Weights of a small transformer language model: width 192, 3 heads of 64.
MLP neurons of a small language model. Each row is named by its layer, matrix (gate and up: input weights) and neuron, and shows model dimensions 0-191. Each number is 128 + 24 x the weight over its row's rms, rounded and kept within 0 to 255. Numbers have three digits each. A neuron's up and down rows have the sign that makes its largest values positive.
A block is one neuron, or neurons of one layer that tend to fire together. Before each block is what it responds to, as a language model described it from the Wikipedia text at the highest values.

Description: Quoted titles and pronouns
L8.gate219:119140133086093094108092102159112120095174160096163139127154085125119117151105137165185141106144161131153111122147112102136076131141139113087138104162174170162093153112134132148098160119168127150137143171086094068149094122147129131129099135108127133114157112132140099172116142150102149089099120100123137122116170135129099124162106186082149098131115131112099125128107133129145138145162123125146169113166139139105139121116161134108125109130094100126154102136163120075139106079125136115136128125127133153142103098171118098141114107131100120132104125130145149147166129139114125149
L8.up219:108156118140106127152150124152152121128158133103095108146149075098102120114116111150145120132153118101098140127130094145149105145128126116110095153140124167178135143108146123123135183148096129112133111075128147103158145113148109119109116145157152145112088147120147146123139187101145132147115158121133126114154117106134080113143164147166127150104112137128089100103162132105120121143165142136116124176081119119154157176156135139106095103118127180146147125149078111143170145146175137132088155130129127084141079123127073113131128066095168151146148114095091122109112120115136111107

Description: Relative pronouns and list dashes
L8.gate349:129126146104180145145144144157136143154098093108113089105115137137131109138120146158160141122127157144126116122122123143159121139120129114168184133118105150090137139146142165175117161137102118143150124099183090118125157113092100160158138096112116154100138067132111123143120174115123158133120122192103132157105106117082141138147104101110153115140109124124119126176143124059117136175153144136147144127134108140107114118101144141135127092122123135137113147122169104141120110131152090130117117123161125089138129105158111140116109051131118068143116119111154088196133126130093141130
L8.up349:164121143152140134139115128128163151113102119143110132092162139083157123072147190123133108136127117120147145172132103135130132105132153126159144163129123131131128143130138180113154097106090151089169146177146157159121134126133134130088110084139130119096091144146169188200130144115100159123092068111105100122099156146154122079111128092110133137174128149129112129143110112168142142141128108126072131111132110119134130120153119124139096131114141110147171109095104153114087108122135131118134123133158110133105128094171119158128116150140086127092096133125095159147146146158137104125

Description: Relative clause openers
L11.gate60:094120147104126116114072117118122158121125128109114152108117158126135159120146103131141157144156124119113180143149105112101122103095161145140156115091151136107118138115132088112164106134094150141102106167146092138137136126134103128155108115155133138148116064143136124088148157174155130151086175148112140150149113101114086091132108081115107105148111136104097137157107119148126132164144096166157158125144202105153128148082113175090144125099121159127130160107147148107157156092107141154143133172113116119135105145125133129093149148111112094115143162126101079139134093165134110126
L11.up60:116187136135100125126145095128103157134093092129100140110175124085121097117088111114081162137131139139151101132133142149120097112111151115135138134138110136177136155144067120067099147128103086132120145132106161152142145149141150088085149148130135123135149138139116120137150103117178115099163151128145189139066127201106122146120117128118075127140123161140122125135125149131131094137149118117146123138103130097133101151089136132109125135148112162131131121112109102126137128140121111096116083168154143171108121115148189128125092152165122112123129119140167152177129103121136156097
L11.gate228:128106106139107114126149127153139163099117159110093139137127117118142119119117165125074145085122126102152099158092116121124066146112099117113161115108146157141134101117112139143100160098128101147181135141152091127118133111162154079119133098126118143101123131149130173136191165125158153157107101103110126128105098109114117174165129122139121167111168131109125091132127140127116116173149092119086103161127111131170102123133171142145125119133154137150154156161090141131120137118143136101131136108092161101132103170103125119141119101129179157107142140148138158127090062162107093108
L11.up228:101084114104105150106146141156135101128074149124100111128112163116116121109133062111149075155112149168089131105133162098109122133120127128107082136145075159132145136149112139134156133109136142126138174187148119130137141124148158118122123128127119136150174113136142142135118140137126113111132143114093140116110134134101107146097120131147159185107150114092128092120134104146139105170084148139123124134162124107136131147119093127105095170164125102182165134137132181141130116140085172123160095144108092119103106117103121119126126086146125123070093142139150137113123176178108127161
L11.gate339:124142135157133103119119147125116120088143141096111153149115093146139124115121072135142112100070166122120125102103136153119085149085174093106159112140180175146111143094102151148155146115100115087129119139090169092119123126189155110124103108164098148106125091139118135135154135119122123120113109142132119132101087136148128100123165131148142153092112148133162123136106136101107135097129172135138098150105130149148122129149175151143092116102131151155151118127159136098156109153135100102109090105167133113098159153172167116151141107121138146164158120156145150107142176126080152124
L11.up339:118129106150107130108141088160099112114128167189123114140114113160116111108171129131160119135132157128112124112146079150138092161117138097159135089090161171165150136126130144143101114110123121083141163160140112123160192158134124185082159116135098146163101172075119104092135095143113120093137142133112120132090147146133130101110100109114153111127148135112100128165102137129101109188113125116172123106117130128137113158170129116117138124151086137088113154164129124088126125099133119147147108117117115138145114119162104101141152119126118106142159182111137153122138141087131110089
L11.gate431:121091130118081122093136156130124146129109144142138125092123140146139127151145084135174097103104162142141104131162126128133117148096146134131139140142127142138134139092135123143164172116105105133120136115182123111157142126139142067107128104184108141096137149123144105149150131106106146164117147126078049124146119172111117080143124102160114152112180128117146146142117134125135155112143115136151090089127133129138132148099165127116148138094087151137161143116127128117155120135119112098151135163141147138151128115170171068115161119122117160197094137088153101132127092133071120144
L11.up431:113100097109100137140138115097091136086115172096113159137118121124133187105176141162104159162132142139116135094142123130124097143140131161127121169092127115114124123148130108120104111089143104137086135092118082088156166149164146105152132112160127151123115103148128119148122168142147145133118158165110091111126152130099110112133116101126124117086134112144142115150102146133118117122173102094094118125123180107151161162067105117146134090165160167178141143104146114111156109076108144115151117134170135120150105117154158116107133077101147117132086140137095143158109118121160145120
L11.gate451:160106134150107106132136123097144186188140123146178099115141117129118157126083112127150110098117140114119143104201138150149144166122103140165083155152132093154101158159129098151114154125132107091104125135095113083151137099111156127151126119135085117131098142131168132145114102125168148119125168140136137183173100104134100152134118105153129115110138132165122139153071164084119123119172148114104123134119095139141152108094137095172123101106094164132136112108109131116108152146120098124142128130187160116139102116143139138143146118143131106126101095087102094134122125109122140146
L11.up451:144120106085126105153077169102126127130103142108143096150104138087125110121116065108139159118151114151092146144154097094098096114130123136085123113116202165129095108122144118102159117128136120142113109128131180091164118144168140109147154127105113098105129127142141171170128119130151122134129107159123107141104159120091088157095102119114139113151155132131151131107092132155133125115125117098189114175127178082121129134129142128148145134163122150079106144150130116104139165147096113098122132144101140136140094112158109128143154112170088160127133157107152166106151158143106136126
L11.gate453:177134147158115111156112143167131151121110196149142106065097130096117136115164127130112152133147153137100156154178102118149136177075108144146136123107090114141134127150139154112107137112144117150153140175126085131158121109125111143118149099134107174126123171145115130097130126154208141102079128127122156134130100130153108105098084124127128116103107136171113160160118128154098131120139105159125141130150142107122119077125143092110154095124107090101111105116125128088148132120148132130150093178115137163109148131110117083114154097143151139131122105105098129135146107088124121098
L11.up453:153087138146125128109117162096124126139113163119169115150116112128130185148141099097144144140084133155104112198127115128121107154101121176128153129104151096095091117134130137133123160118084155106098113119161143119119133086130145145089130104140110145126125115150098097117122150124135103126101137146119100168155154125134147117107159123143170166094141101148119159160142174149126177090114124149149102186126128125113135153126155122109134100164175115152100122106123096085122150063149123124158122140155145123138118126134128148115157107075153123084112084137115113176109115106095136116
L11.gate462:116133173103134135133103131168115108088078150140124118128095151131100154137094175159114143085123131122095138148184189115151119147073141163093157133109114105170137116142131114122125140164124145125112141170127110133147136159140118181131095109143138152118134140112136078080109109134146143201115126122079148127146128124161102103117145125144097141115157165127135132136135133139119122103126125127143119140124153114161168107109133146106086097120119112134161105116141126172158102112107150129182147129159126156137113070131122107102154105131122119117155109081133080105123123139129181103
L11.up462:161153143148130136138129151145116144107110165189110077135144168109128115091141113139110166108102108146119098109162107135128136149129115138156114130094120124105167145119135170071125165141088106133138126100096126118116115148175106147167126090171099157135141104154143140083181160107088094166127164121134116133146126141146163147099137111115181106102095131145128089135147115150128132154118155131105156150140108116156161129144117093117129126147133146104133130132144138211114120134119095111110109159129093120121095123109157173104114122096128118130105150119080093156106130105096134150
L11.gate492:123101089100094099122168137122121122107162117132102121073128135131105145152126102113154114150140132118151140104120137122126095119093159105113104110139148131117146136116144147129135094127117124141122126117135167110136134095171136099075114083144113173124133132103124124100176099128133156117126128130090112114099158120138109124149138079133111162087142117122152113116098164176082183101123158141141128102103142149181129144098153113134152152116135094169155173131133138107159124148146151139101125193200111148144135101141104107153101119133148119139115140139153171168140094107111171084
L11.up492:156112137159089096158136175107090128141117129127128126143144138087136135133156181134103113120118126121122139095145144120171109165132089156123152128125115155123081067085128106146126146126130164110136175140136097113122137139117155138155109082142090139139152132125170128178119132117123110117146109105096122119120073143147112150117138140127150086099157147138154136161128158132137140127149161180124112124123148123120138126191127110112146043149126111097125121102142088120136151179127124136100119107108089131155144115142107107166171091102160150132125139133160127086103138098097154146

Description: Song-title word pieces
L13.gate65:101158125103111092093133107149156123124157160071143132087116099099166161102128135123131154132154144130121085131100106145150134119143124125134116157151115174108110075175107152097120140102129105131151192119124157125131120165145129153109124159139131101108138107098126180127093092160131128150108155151094101134105154127124078082140118139133082138108123123107075118116101148122143118137078163113122149118121171111190167130121114163135096150126102115135121151146137145156136161116160140095123157106121104131157146152138149112117099142141092131133108117127143120086124080089129159132
L13.up65:128121148139159142146126156101116141168135159114119110124094133107141111124149113179139150115198152122076108125119144180151114116140119136121157092124129105086121137098155092135112126172136112103140133085082130193134114155150117133149139125135140139135148113117123101150164133098104125128136149124124160094072109107146115145175117134151120137137083135100152102148094156152140164137139169130106115133119111134127114124129121161128131106145138167143103072139136055100114130099148110162128116122081111166128167111124148151147157173106116126127134109105071135105149114125078115117
L13.gate83:109134145135179148130104088144116098119164112136132116149157085090100175117122154121128111121124138129098117109095140155127125108119093135080144080150183127105116102120125132161131183116096110149085179128124134124143137149122126151150069144108100112150172135112120160115129108163111118142171114157137166126132140173136102131135162131112084142145128138114129108128144068101101109141120135096092118182115115118146142156147150118128119149144138113099140133174158130104115121112107113122122118090155136137143105108131153101163133105163154109148119097172128177100111132064096114122
L13.up83:130127150143089137100100113204120124106132104163128080132126144148076113136142149115171124143107144133147152142176099143132121158111123103164106105117101142133137136136132089098108138095133138113130149125135163178127085149090127126145157161129097127118099141149171144166118146101145134140111079104124136140118121184155163155121136127105150133133132112108110100145129102145135098092130119126159110141111142075107112122148113140136154114113119108094120109119151134104122140082148125114166131166109109168079155146161143117142140168180124112153069144154145170099112130131100080118
L13.gate86:134179105154157123106168127160089119116131137134103109130114136134147071142161094169113154138171125147114149112077121159165098152121111144163122102141154155161130131127112121136140141128138095112120121151071117135117097139132122121154115118119121120125094144087140131130136179142173168117084114141114126137130097117149115160107104116086138123100102106084152168153113136108123126084124108120122141134072140139069111103152107153131133077165142103135148068136151160105132132122104115156151161143137118112157103110144175134145115096164104133125156121173147127130126174106131089131
L13.up86:149057130128180154165100102111124109120123164153122115166123150129115120139153106096077155109087088129097138100116161094134161142123128158101130190098124159156125145173113073130082126128115102156108114144092124183113144132145099142163109157117166112152138135141137162112144131141096089124145158146160118107174129106121116150112156133116159132102119156124126142119147138138114104108128105156125117124133115131135128108145136138095135128122101148105144144155151144140110144089144091158145138117144154114060086116142155130126079102084116117153163093163129113130126142125155163136
L13.gate150:103149079145102094112112177155143178137161132169113125129144127141138163131140117119096128115133118092123156142106159116141112162162152125135107099104129086136129144129095122111110152129133128122119153072120130114166106087177136143135123144143127159139100071160128140119152126137139108104099135092130145160139085145164114164092090097168152152098137115164165141107111088104137097110119167125161166124132139126118130095110128105123121152135105096082112096140127138178124166091119160147104124117127134115168085093097155158160116117159118100157124127099142126114160146108109098098
L13.up150:153161149143136136123114143121162101131121093138131173131151156131129159146148114115140129101126115090134128126144132134156113148137147137129165073144148111127143102092116141116174175124125142145133148077124106094163094075152142142110107134092129127145161152174082154110175118121108120127121120137131110174128145160122090147113139104151143145106130115132159176125147102119143136084102130161135093115108135118137101121138115123107110146061094150104084097105112111178164124122076125172120111111115148150110131089148128081141117122114125104115153087163104124117133139182112149076
L13.gate170:111141100075092078142132138136153101145173108062121113086150071125101117103167137141131150151117150107109145104164123099147136119135109134137139165129129124166088126177106152107146083117135128120167116169132104116169121168135090140121093112160145146111117148100144132143149165129121117119079146154117149150127110154158141115139146142162115144133138151105118128126099165101123149136125179098143179083116161140133115142115120138138134151133129152132115073123148136097161133071160130154111127109147133148121117113142117118093107114118092108144121069110113122147133192116140134119
L13.up170:133158151108178139120172151140116164073153128073148066121149156116131147115116151131133155118113167140098075098150100166152138181117141110100129118140174101137126155111116139120168127142139101130172135144083164135119102137145135147160140103147105144108128137118129134160138146120151104116134138150144117129128109131161136130132112154112061140105107103128090147136121148143133144124125105136108147131126152161084144088123164175106117150107063116073068095124111077144147145122126158142108135099148145108143114114120129138111123119129098098119163097120177148139111138128133119119
L13.gate289:114169127115141128117164115147118125140123127112111101090127121121115112130085153149128129123147143118117112118094127128125097183120154113103096121168111137149130136158103187129164142153156128145147165163146154145104111130168095116141121124133175149098098151111116184152124143139143113098079128174109110116102119131156131103172150166116119176151151087110103097103092130102127124114087149118162181109112156169148092118111151149136108072093119124116101104104148140105148146148128121123162108149139120117126113177155096115154132135097065133159103127139099111142106152113132099142
L13.up289:123133158103136128109163165133150151139153094155144103128152140156097154169157130132123138116170147116074123146124119083156143087130136168162159143149145119148090140092121134163133169163137119100132120139087128107153134144157121162135124117089085116131126117129121112122160132157105078139127140128155125145117128131146148131091151160122125095112119124129155170110113071100165100119109093153138115136132138161115125088140103149116098178119108117120088118102100192103092156111140126123106108100149095179072090148128132120149095137097103139120137115104145157137120157090134147092
L13.gate449:097173155103124136121124099141135100113128118096098120137114097095127119134095134149122127156134135157132156122178069117133082139124132140042122114200104172150120126103135173099126129166113127086151104112137113117156128113133131148151128133151070163075112093145089145145143123140138096131113152147124101150112115142126140093126117162143087160106122169107137160181114129101148113115142134130118139127134128127124141096162143144086127122113108151153139123139155088179156183126120145128143167168137103095127132111126118119163127127138111113110102112089160123111105130135143151100
L13.up449:119147138104160099109135152158095106140133134099133100122134157081115187104107146153114140123152125139127100118116128156144118178104162119125093136128084147182129165150117089122109156135080143134155122123085140108164103130140105144149126140178153162123174158086155134133127122129100098133085149167123151189124107130124138147133097116129137138148093119130110149131110089100152111137128130139119145137099135166099122157132155115142091077116091112099182136118133099098107082096116131181151147106165097145130152130122132127147094119125113094130118089108108110154122102145164113126
L13.gate509:104116114129121126095141115133133122120156161117124069128138121096087172135132132130139157113120171100085160158130129107125129164097116120092093096146141089136083152148109143120119113131155089164146165150083128157128132136124102131141143110187169167085119124118108126142123129147141100134128157145097094130123120123096142147150172132125124158115142146112115141130132157141153111104150128093160132142140176140130138125105111130076166132133096169135118144113166105098151158106155129143147135095142135088143090143092143093173139090113103124129104064132115145108171171129155102083
L13.up509:105096141113123147124086159138153111100159101097088107081111169084119136147103131186145114120100187118101130123176122105134113151131166093088135155141164133180154156105119145123116136124159150107128112084147107114132116107133111079142126132126107133131144140090150082103154125119129105138155152132166085149149122157135155138127138120143111142135123128119125100149124100138111152128105104109129126107155152176121112129137132140119108154115100135120138134123186130118154109117098088154136096188106116158142152146175147165112110127113135184107142132117085141127108145131080182116

Description: Pronouns in song titles
L11.gate101:155133140113114122103133067136142175135119172138140119173130100155138158111135155146157118114090102144087128097075148149135162116097123105106163097139103111148109151126115157117084124110090111133112154112159128128121107125112169146152109146073138131109132067121132134155122116155130155098074158139137157129105116145114130147097123108134114146132094155112173119120097105149109124153173161123159115129106190141120116133130131148065100142155126159158120157078133120115150137102173164153151118124117137098121111146151096126117098117128133130110106085100122161147115127143176125142
L11.up101:101138137098129140132108110112150142118135060171142137199138113152087164101115129115106133113119094132136131152133132130149156142110109167122110160109093139143120117132119151094124150157128156124140133066078132135123092105137116114134156119130166103094118161152146104124113102145145128135107137157107159107109129153151118105150128129129147180103145151080096142124151082126164098113138118096090145116132140124117126116149136092128122111140110148122122124137155127165092126098118135133135073157116185090115121190106122108132117107159111133105065179117122170143132104157163123168
L11.gate135:131172109118144110130123114082134130160132126122151095106116113139095108104119111142145107168156156100144127133137112142081148152129105125140138149116130142146089134106122142142114152143168131130148161129157119103128177138127111087127107163122135144130147116118067127129109107115146122133109157146122110117121142107111102109114137174136110141114153175114151124115093080160152130147133080087128140102119184128125095107120147175083094153129099133115110171171189112113122137113146147111136132193157158147110070089134149121183165130143131131122116140108109112119073074135133144102
L11.up135:139091123108096147135170092139111150086166149116109109158114103128137111119142181156149156123118140072140165129118130109108081123117125115124140102114119150154085121127107128110155126120153122124127143130157162099144163179143087099157150109113143104126102072131086127125100084107101141103161157117137133095128120107100117145179124134123140118117109175076129148137142123157165103149146085083131146156149143115159122140167160153151118169185111100157118132127160060114140113158146115153119123105108178133142078139095127120150130112117140117123129135124118107123114154131120127123
L11.gate309:138140090142099121169166103112101110163145166116152108106165128160112125108174158084139114131098160113103117097124119181135145141111130124094152136179108167163120156142089169115114152111132107082141142159099137102119113100182121105150123144082112167101166106136124141074110101166124145153096132129098117144147125171134134135118133142079107168136142144096118115108156130154107115157120167141134149101111167128148123134152153156122133164112109150090110089139124133125139144091107094123136114150129098136148129151123079155149140098146118138081115085115146137128109138153109142127
L11.up309:120144102162098134085146064105100113182139118151114122134146153112128089149134138119103088143118153149138097133112153149121126149157106113128146139109104122156130164146130136120135141130146120139104129131101085174124131134134136113115101133095160103127125087092133153129109141158127166094150144146128120130111123107146143133120159116118164106159118137082132145126155158120115124179114154083097112120116177138142097120116118158147133117162118099132125141125110185077115101160130107120091046113115149166141135156131108101078135132114118175077119126160151117170062149125124128121
L11.gate384:153107125132074155139089115136152185163119132160117092165141141132122127154126152124109111140150139088106165133128123128105131136089131135134144133172134165121142110109103121141130108148133095149160141164145146113137101139133128119149161159107095106122134078116125163106103128127189110128130110145125150069098125100096158137138140128138132165133131180113121115150158117100126136112077114120155144111151126156114119110129148182120116141150067122166174111101136160140139116099161090134144119102149140093166082130162142099158102152124089114101156164080125118139106105120103165109
L11.up384:121090121142132085108121121169120170120106118131126119146147146135109082153124149154115112160106154040124138162117139095142107116153118111127149099126121127125159099104164162146167132108124110138181104132108121121126110132117094131171116129110158127110136113112140114112106132095132083152161107113149112124112131166166101141125144131158085140119092128092185152089150129142137118181147118151177108152141145136091146110123134131116127112105118127152134078145162167105172113127150155110143111122160152102125123101105147133148192135131114131131074127119146114164096121143077150149
L11.gate391:111115110109120138133155160154138092123134115083135134124093105133123144120156145119115113101161115122113127136118078170148160130101118136083088161104120119130111142181107122114120121162122160143126123136170145175098138163135121124118119126093149157134148103155127107159141183162117148121121162139122160155081147129063139120156111115132165101145112116125174137146094145163105152125117167094159160131131111126123114165111138136108118138110127108140155153087107132168098147129142139111120126137153108161099050151106101119082147103170110088116096096117120133150150114078144110145
L11.up391:163128127123068135115121095097114112128099114124148099113135120111116133164098075103136174148160142086116153127113134149106162115177142135145114111126137165180152145148163069093152105138146122167135151130084144145114163077103132150115132135106164132119098128131137053144092129131112114113146156136160150144125132179141136108138089085119124058143154140134114108105132107145103108114122099168126123153124158140066122085153104148136109111157122129162121141114141163145157148151161104142137115125121165114161138109137120111137171122127152130139099101162138131141119129131129123117
L11.gate428:150139129171136114101140089161140121130148141135131123111096126115135152163131157087120128147115155094116113077112139131152154118164125123193162090153157091174120141146108148128134125133142087107124175162099079119107099122178135111137099131126124154113119089117133140134122124130125131103097163150098091133131118109150148096116156093150114173091119110134134117138094159110127124129120137149076104138106118102128129136094157132120161149168142076128147123173113117093130137087147111163162104122127105102102113164138128118157174153094090180106126132171147107143115173111135105120
L11.up428:095157131125110124113120130170111138162130096148172109163147138182077174118149140102088112105132110126143117100120155112138111140109124145151153113121141131149102105142126105111112110126099148130089147133120144146145136099130144127128109117106159078094142155116152087135156126141118154110114115142132119078120110156116119188096171128100160170147114090120149158110157097131127093124109122121132169168089132130136135134099137122109131075133105124123126121088147147143125155139100051169135114115103158138142112118138174145174149102121153108153140143171177173128100137122093131092
L11.gate432:108123104089142162076133105109142126112133095126107113119144101087117094156121137121155112126144138100103126163117140145141163153125130119137109098131113105143080122137130105127059171116101093165160138154107083111148146119142126083166065133119125135063147164136094136149166126136123121104106157109140128159105125157153147124145149126118151123156104160148127138129103119132094140147108141167116103146127134102140133134173133090109085103175121120120179117130157132148103117115145119142165168158166103112125109147109168113166129121145108105097075090136165123126143103127110144155
L11.up432:106169160133084121135130127105141113137117148118160139147116107082138106116127159092165141103116122117110140108107154163098150142103098156133098149127103168141102126131084106114110127118105126124164156164074149198099118169111179111154122162140105098087118145091117145147154109118119100139098132136131118091110117140135132146074087183182162126091133132098107103096148068159122098143104134142146104124122143135148113115163145132111124137139133155144140145128162124092128159121127104105097116162094143133106095152126169120139130122124116142128089117128130153117138108148155152179
L11.gate505:095119116114192106111138125162173145136155159089083128085155127095123169123131137152156153171078181090139154129122137157133139128129127117110096132146134136117092147141092156133083123147143165140107161106127095123141119145159112114126139128184096138112118113091140143126108085140143113154135165141113117143108128109075124124152102163139118114119142133123137113129090154144163130134153119103150135112123133153155099140119152095094125082140091134116154142109151075101163165156118157143152116060126102120090102121151094073135151101117139142153121137118118135153125154126125116100
L11.up505:119122133132096129097147165164140090085094106102129160163133106137140162140112123074132102117120134111122112165111109140162106150098076105102110109099108149185142150140125134124122151145144147135115143099127137098190113115175131115166082132146112059118172125178140142131109156129095155133131164079085144108159116120110137161151091131111131143082110160099127087099125147175142097109108111135107133108135115135122104134123145139095138124112148130083139141161169096132161119163137157141153101126127139116148146111150143135153149134138131112135101123120175156122104135131114090146